MLP neurons of a small language model. Each row is named by its layer, matrix (up: input weights; down: output weights) and neuron, and shows model dimensions 48-111. Each number is 128 + 24 x the weight over its row's rms, rounded and kept within 0 to 255.
After each neuron's rows, "fires on" lists the tokens most often at its 100 highest values on Wikipedia text that the model never trained on; "fires after" lists the tokens most often just before its 100 highest values on Wikipedia text that the model never trained on.

L12.up34 [ 86 184 183  94 135 122 138 100 125 198 133 146 102 131 125 131 186 176 114 162 116  91 143 110 124 133 128 112 150 114 133  98 103 161 118 133 159 116 156 123 128 179  97 149 122  83 153 128  91 141 116 133 150 106 116 129 151 124 139 124 138 134  81 138]
L12.down34 [115 113  65 132 114 155 211 112 115  99 133 111 124 112 133 124 150 189 102 146 101 120 110 141 127 133 114 113  68 147 120 148 117 126  79 113 124  84 127  96  99 129 117 147 164 155 134 133 132 140 136 113 102 132 157 131 121 101  97 100  90 161  89 128]
fires on: "ol", "e", "it", "ec", "ug"
fires after: " n", " T", " N", " v", " V"

L8.up170 [130 159 139 116 123 146 133 119 109 127 139 128 105 135 122 189 112 154 176  97 142 122 165 134 117 111  94 106 138 144 102 153 138 106 152 135 178 140 117 139 161 142 130 118 173  92 102  99 120  91 147 137 152 114 148 145  80 128 107 127 152 130  65 131]
L8.down170 [171 103 139 152 140 116 172 154 116  63 155 124 103 107 140 153 188 138 154 120 131 112 124 132  87 124 126 135 130 149 147 134  97 154 116 112 183  97  87 102 119 118 147 141 147 142 108 110 109 120 143 178 108 122 131 151 146 141  90 130 133 147 157  96]
fires on: "ec", "er", "anc", "ost", "ore"
fires after: " P", " S", " M", " R", " T", " Sc"

L10.up24 [149 119 164 110 101 106 118  83 111 136 114 145 104 173 136 163 173 124 121 155 142 168 125 115  63 121 147 144 142 126 148 110  76 171 131 128 125 156 143 119 116 117 181 142  78 149 162 136  75 159 109 107 124 116 167 126 114  93 105 143 169 130 157 101]
L10.down24 [153 183 168 164 124 125 136 128 105 140  97 127 158 129  51 182 113 170 143 154 135 105 123 110 145 133 147 137 129 160 155 122 121  82 142 133  78  93  97  88 119 100 146 122 114 158 114 127 127  93 143  67 101 120 146 151 105 122 142 129  97 171 129 129]
fires on: "ith", "ur", "or", "id", "ee"
fires after: " w", "w", " h", " W", "H"

L3.up288 [162  86 127  77 112 171 142 161 153 168 110 143 160 110 160 140 133 123 211 131 139 117 100 120 117 100 158 169 140  94 103 126 138 114 169 145 153 162 155 114 130 160 102 119  82 105 128 118 169 142 103 136 138 145 181 150 116 155  99 126 149 114  98 133]
L3.down288 [105  66 132 101  93 165 166 127 140 142 104 127 118 156 111 131 112 145 156 115 129 133 130  97 141  74 140 166 122  90 139 135 151  87 144 136 159 143 120 115 120 148  85 124 102 129 117 141 106 131  95 129 102 138 162 128 145 127 125 106 142 150 118 126]
fires on: "==", "|---|---|---|---"
fires after: "\n", "s", "es"

L14.up276 [124 132 114 107 141 152 140 149 176 145  98 154  98 128 117 178 103 181 165 105 112 106 118 162 105  96  85 106 128 117  98 127 137 175  99 106 153 168 117 122 113 114 134 145 128 140 155 103 157 132 170 175 151 124 146 114 127 110  96 159 134 123  76 140]
L14.down276 [152 130 112 145  97  93 116 134 131 117 160 139 139 145  97 125 118 128 110 132 178 161 124 167  72 138  84 143 135 123 108 126 139 127 134 124  92 121 124 144  72 128 162 122 120 134 147  99 126  99 141 154 167 154 128 152 138  86  97 145 142 137 106  99]
fires on: "r", "ch", " spec", "op", "m", "er"
fires after: " ar", " Ar", " M", " P", " J", " R"

L14.up64 [103  96  95 113 178 125 129  79 114 167 120 157 111 121 125 144 143 129 165 140 134 117 108 131  98 168 114  97 174 143 151 165 112 162  91 157 176 139 144 127 161 148 147  97 137 122 133 114 130 140 107 135 139 130 125 150 147 148 142 142 117 159 142 156]
L14.down64 [138 153 133 120 117 132 148 125 118 146 141 157 167 142 106 160 138 136 159 149 112 119 145 166 108 165 143 113 116  96 136 144 115 122 142 114 118 138 130 118 108 141 137 116 161 137 104 130 134 110 124 131  90 121 132 128 157 117 148 102  94 135 109 176]
fires on: "f", "j", "emb", "u", "form", "k"
fires after: " in", " Ass", " con", "l", " In"

L9.up267 [125 140  97 116 124 177 124 101 156 123 159 136 156 161 126 139 149 156 132 102 145 118 137  83 136 125 138  80 122  88 150 116  99 122 140  98 134 147 126 101 136 148 167 137 127 127 126 108 124 140 132 133 135  96 118 105 109 113 155 157 147 128 159 150]
L9.down267 [100 126 101 136 118 123 145 107 140 114 150 101 105  97 121 150 136 131  91  66 156 106 109 154 109 151 108 146  68 135 122 169 154 132  90 100 147  93 139 149 138  98  96 146 108 124 137 123 154 156 111  89 127 131 109 132 141 124 124  93 162 145 120 138]
fires on: "et", "ed", " m", "ount"
fires after: " m", " comp", " d", " sign", " M", "resent"

L8.up73 [124 143 124 102 131 109 133 126 128 132 126 151 132 135 107 154 148 116 123  81 161 110 121 115 120 126 177 143 126 111 101 149 165 145 167 105 161 141 109 131 131 156 132 125 126 124 136 154  87 146 145 168 138 179 112 143  89  82  62 118 105 109  78 121]
L8.down73 [142 154 123 126 119 109 124 123 130 117 160  79 131 127 121 154 158 159 142 140  93 123  83 142 143 151 124 153 145 117 149 107 134 115  69 102 117 113 127 138 126 169 129 124 113 158 114 147 143 105 162 101 111 116 135 124 118 133 117 185 177 122 151 137]
fires on: " J", "fter", " after", "im", "ince", "m"
fires after: ",", "A", " J", " A", "\n", " S"

L8.up121 [111 185 153 112 118 119 120 121 119 164 152 150 108 123 113 142 126 182 130 124 104 139 132 129 135 143 112 102 136 131 131 132 115 187  83 116 159 154 123 167 155 177 157 106 100 125 152 149 126 178 136 138 161  95 103 147  76 129 157 121 150  92  98  91]
L8.down121 [174 124 125 130 134 154 167 111 114 120 168  85 128 140 112 122 175 147  75  96 139 110 165 101 117 130 158 114  96 153  99 120 123 118 145 109 132 145  95  92 132 134 110 115 154 126 103 124 160 178 132 131  94 105 142 120  88 115 125 141  98 111 139 145]
fires on: "ec", "uc", "c", "p", "qu", "z"
fires after: " S", "S", "-", " (", " Sp"

L16.up58 [138 176 118 100 106 120 134 148 120 169 116  91 110 152 106 140 139 169 105 107 110 153 104 129 126  91 172 144 131 115 115 126 146 168 138 126 131 152 129 144 131 133 103  85 122 151 158 171  85 125 134 161 128 121  84  84 172 114  87 131 122  67  82 136]
L16.down58 [148 111 145 132 156 153 144 153 123 146  90 127 129 115 129 104 163 135 118 132 102  94 135 107 175 109 175 142 181 130 158 135 111 191 108 116 153 147 112  90 100 100 147 104 112 152  98 111 124 196 161 147  80 126  95 133 154 139 118 142 127 112 169 130]
fires on: "y", "an", "z", "ay"
fires after: " S", " A", "A", " U"

L10.up66 [124 187 163 112 128 123 167 119 172 147 126 121 108 131 126 147 150 120 122 125 153 122 152 125  86 111 157 144 132 119 161 153 135 139 153  92 149 114 127  96 179 143 111 130 106 101 143 197 143 120 175 165 138 114 139 124 130 100 132 129  97  88 112 125]
L10.down66 [116 115 117 143 158 152 123 146 144 115 184 110 122 184 116 115 161 121 113 128 123 110 135 143 130  80 101 140 129 108 123 150 120 114 153  85 134 140 100 121 150 138 135  63 120 105 152  99 113 160 115 119 119 139 107 138 141 149 103 177 128 120 133 150]
fires on: " pro", " Ch", " C", "ec", " D", " l"
fires after: " the", "'s"

L10.up252 [112 108  96 116 145 137 109 114 146 150 143 136 121 103 145 127 112 146 116 106 111 114 132 119 129 157 170 106 140 112 150 115 137 129 113  73 186 100 153  91 167 183 134  94 115 128 136 120 150 166  91 124 143 108 115 149 145 133 130 153 146  96 100 142]
L10.down252 [173  91 121 105  85 143 160 119 126 140 135 133 118 176 116 127 141 110 125 116 173 144 116 158 119 139 143 141 111 139 119 117 150 125 139 164  99 171 163 122 139  81 120 139 149 143 150 105  86 157 116  96 111 129 100 140 113 157 116  56 134 155 149 121]
fires on: "t", "d", "v", "emb", "f", "end"
fires after: " con", " Con", " ex", " Ass", " ad", "t"

L6.up1 [154 113 147 113  93 141  89  81 142 141 180 126 125 130 133 146 148 143 118  98 160 124 103 123 121 136 142 146 131 102  72  56 151  84 124 142 115 116 129 101 122 177 127  56 120 128 139 107  83 105 156 116 138 128 111 113 120  73 116 128 150 159 151 121]
L6.down1 [132 158 131 116 144 106 163 178 134 108 133 122 120  84 133 121 113 123 139 137 108 135  92 127 118 118  95 145 167 123 149 169 115 145 146 128 134 129 140 131 118 125  89 110 118 136 108 150 114 162 121 140 138 141 158 139 110 163 118  91 109 103  85 128]
fires on: " acc", " ret", " p", " P", "P", " c"
fires after: ".", ",", "\n", " was", " He"

L14.up36 [ 96 133 174 105 147 125 104 106 170 159 112 108 153 128 138 159  80 150 152 126 129 199 141 117 138 143 167 122  99 104 116 153 108 149 120 126 102  97 124 115 145 116 118 178 156 147 163 111  96  86 195 168 154 110  99 115 141 122  99 116 141  96 109 120]
L14.down36 [125 167  95 103 177 117  92 152 149 117 124 151 125 141 135 150 158 114 186 144 153 109 121 128 112 142 149 126 172 129 123 116 146 150 127 144 132 153 119 109 139 114 123 122 109 130 108 142 127 156  93 138 124 128 133 111 184 130 110 144 144 101 112 145]
fires on: "-", "ar", "os", "ers"
fires after: "\n", " v", " J", " V"

L6.up116 [ 68 106 145 115 132 104 123 159 113 141 132 124 106 124 145 134 115 130 168 132 126 120 133 119 108 138 143 117 120 129 112  88 150 111 151 147 140 144 134 125 168 120 119 126  92 105 145 145 136 137 128 116 145 155 133 152  83 111 111 138 159 133 113 140]
L6.down116 [164 107  96 161 144 142 110 110 136 128 126 122 168  94 111 152  95 169 154  92 124 132 147 139 162 102 107 178 121 101 158 131 138 115 160 116 129 110 117 125 113 124  57 116 188 121  89  94  86 124 128 146 114 118 108 132 144 115 133 115 116 128 108 118]
fires on: "==", "\n", "===", "===="
fires after: "\n"

L12.up145 [113 112 143 104 161 187 142 109  90 142 135 131 130 164 151  94 154 111 135 105 142 166 170 129 126 145 153 185 177 139 150 103 117 169 161 166 118 145 127 119 162  95  68 140  69 138 125 147 119  84 121  77 140 121 187 103 106 149  73 119 125 133 136 158]
L12.down145 [176  85 112 129  91 136 156 136 161  83 126 131 159 112 117 163 172 122  56  90 147 126 147 118  95 113 172 119 111 136  77 115 142  85 166 178 136  93 106 130 145 142 153 121 154 124 136 117 130 149 125 138 113 102  95 118 136 111 110 138 104 146 103 137]
fires on: "ad", "ir", "im", "il", "al"
fires after: "o", "e", "a", " he", " a", " bro"

L12.up281 [139 116 119 119 137 127 115  83 137 159 131 137 116 185 120 141 146  81 142 151 135  83 142 116  98 102 156  99 117 124 142  79 115 208  83 127 137 153 130 123 100 133  87  94 116  83 125 133 162 121 154 135 136 121 119 106 163 144 111 106 144 142 140 121]
L12.down281 [128 116 127 167 155 114 104 122 109 156 109 145  92 137 129 137 104  87 155 107 125 158 153 129 140 118 102 133 116 120 171 122 159 151 151 112 154 117 111 117 126 132 133 131 169 116 136 131 145 162 171 143  99  69 188 157 137 120 121 102 141 134 179 108]
fires on: "ac", " C", "200", "us", " 197", " 200"
fires after: " f", " (", "C", "A", "b"

L10.up198 [129 155 113 115 140 146 108 143 114 143 126 128  77 124 116 165 144 146 112 117 135 116 106 114 165 120 124 123 110  77 125  87 145 132 146  82 104 162 127 164 118 121 130 139 176 128 119 115 152 120 166 150 160 118 171 111 109 118 148 138 121 129  90 105]
L10.down198 [151  91 139  98 162 108  64 111 109 159 105 119 194 141 160 124 131  82 136 151 120 160 137 156  92 146 111 119 127 100 129 145 150 132 112 137 128 179 140 116 150 140 112 135 131 149 112  97 163 151 140 168 162 173 110 103 116 139 106 115 127 166 168 135]
fires on: ".", "es", "in", "ec", "an", "ch"
fires after: " R", "r", " Pr", "R", " Ar"

L10.up19 [154 113 132 124 146 175 129 146 109 130  92 117 107 133 155 128 175 120  85 103 134 150 108 100  94  96 154 156 136 118 121 149 139 110 148 162 119 126 129 166 172 134 140 148 119 144 189  58 100 150 100 137 167 109 175  88 147 153  89 130 137  97 120 139]
L10.down19 [132 118 117 141  82 144  97 136 149 104 157 197 118 103 139 126 135  86 118 135 185 103 125 132 160 146 169 114 119 157 133 132 137 126 138 129 160 137 141  86 125 150  97 106 176 152  84 135 127 137 102 126  96 177 107 155 108 165 126 137 132 152 120 140]
fires on: "ak", "ther", "ad", "um", "im", "om"
fires after: " bro", " Bro", "w", "e", " pe", " w"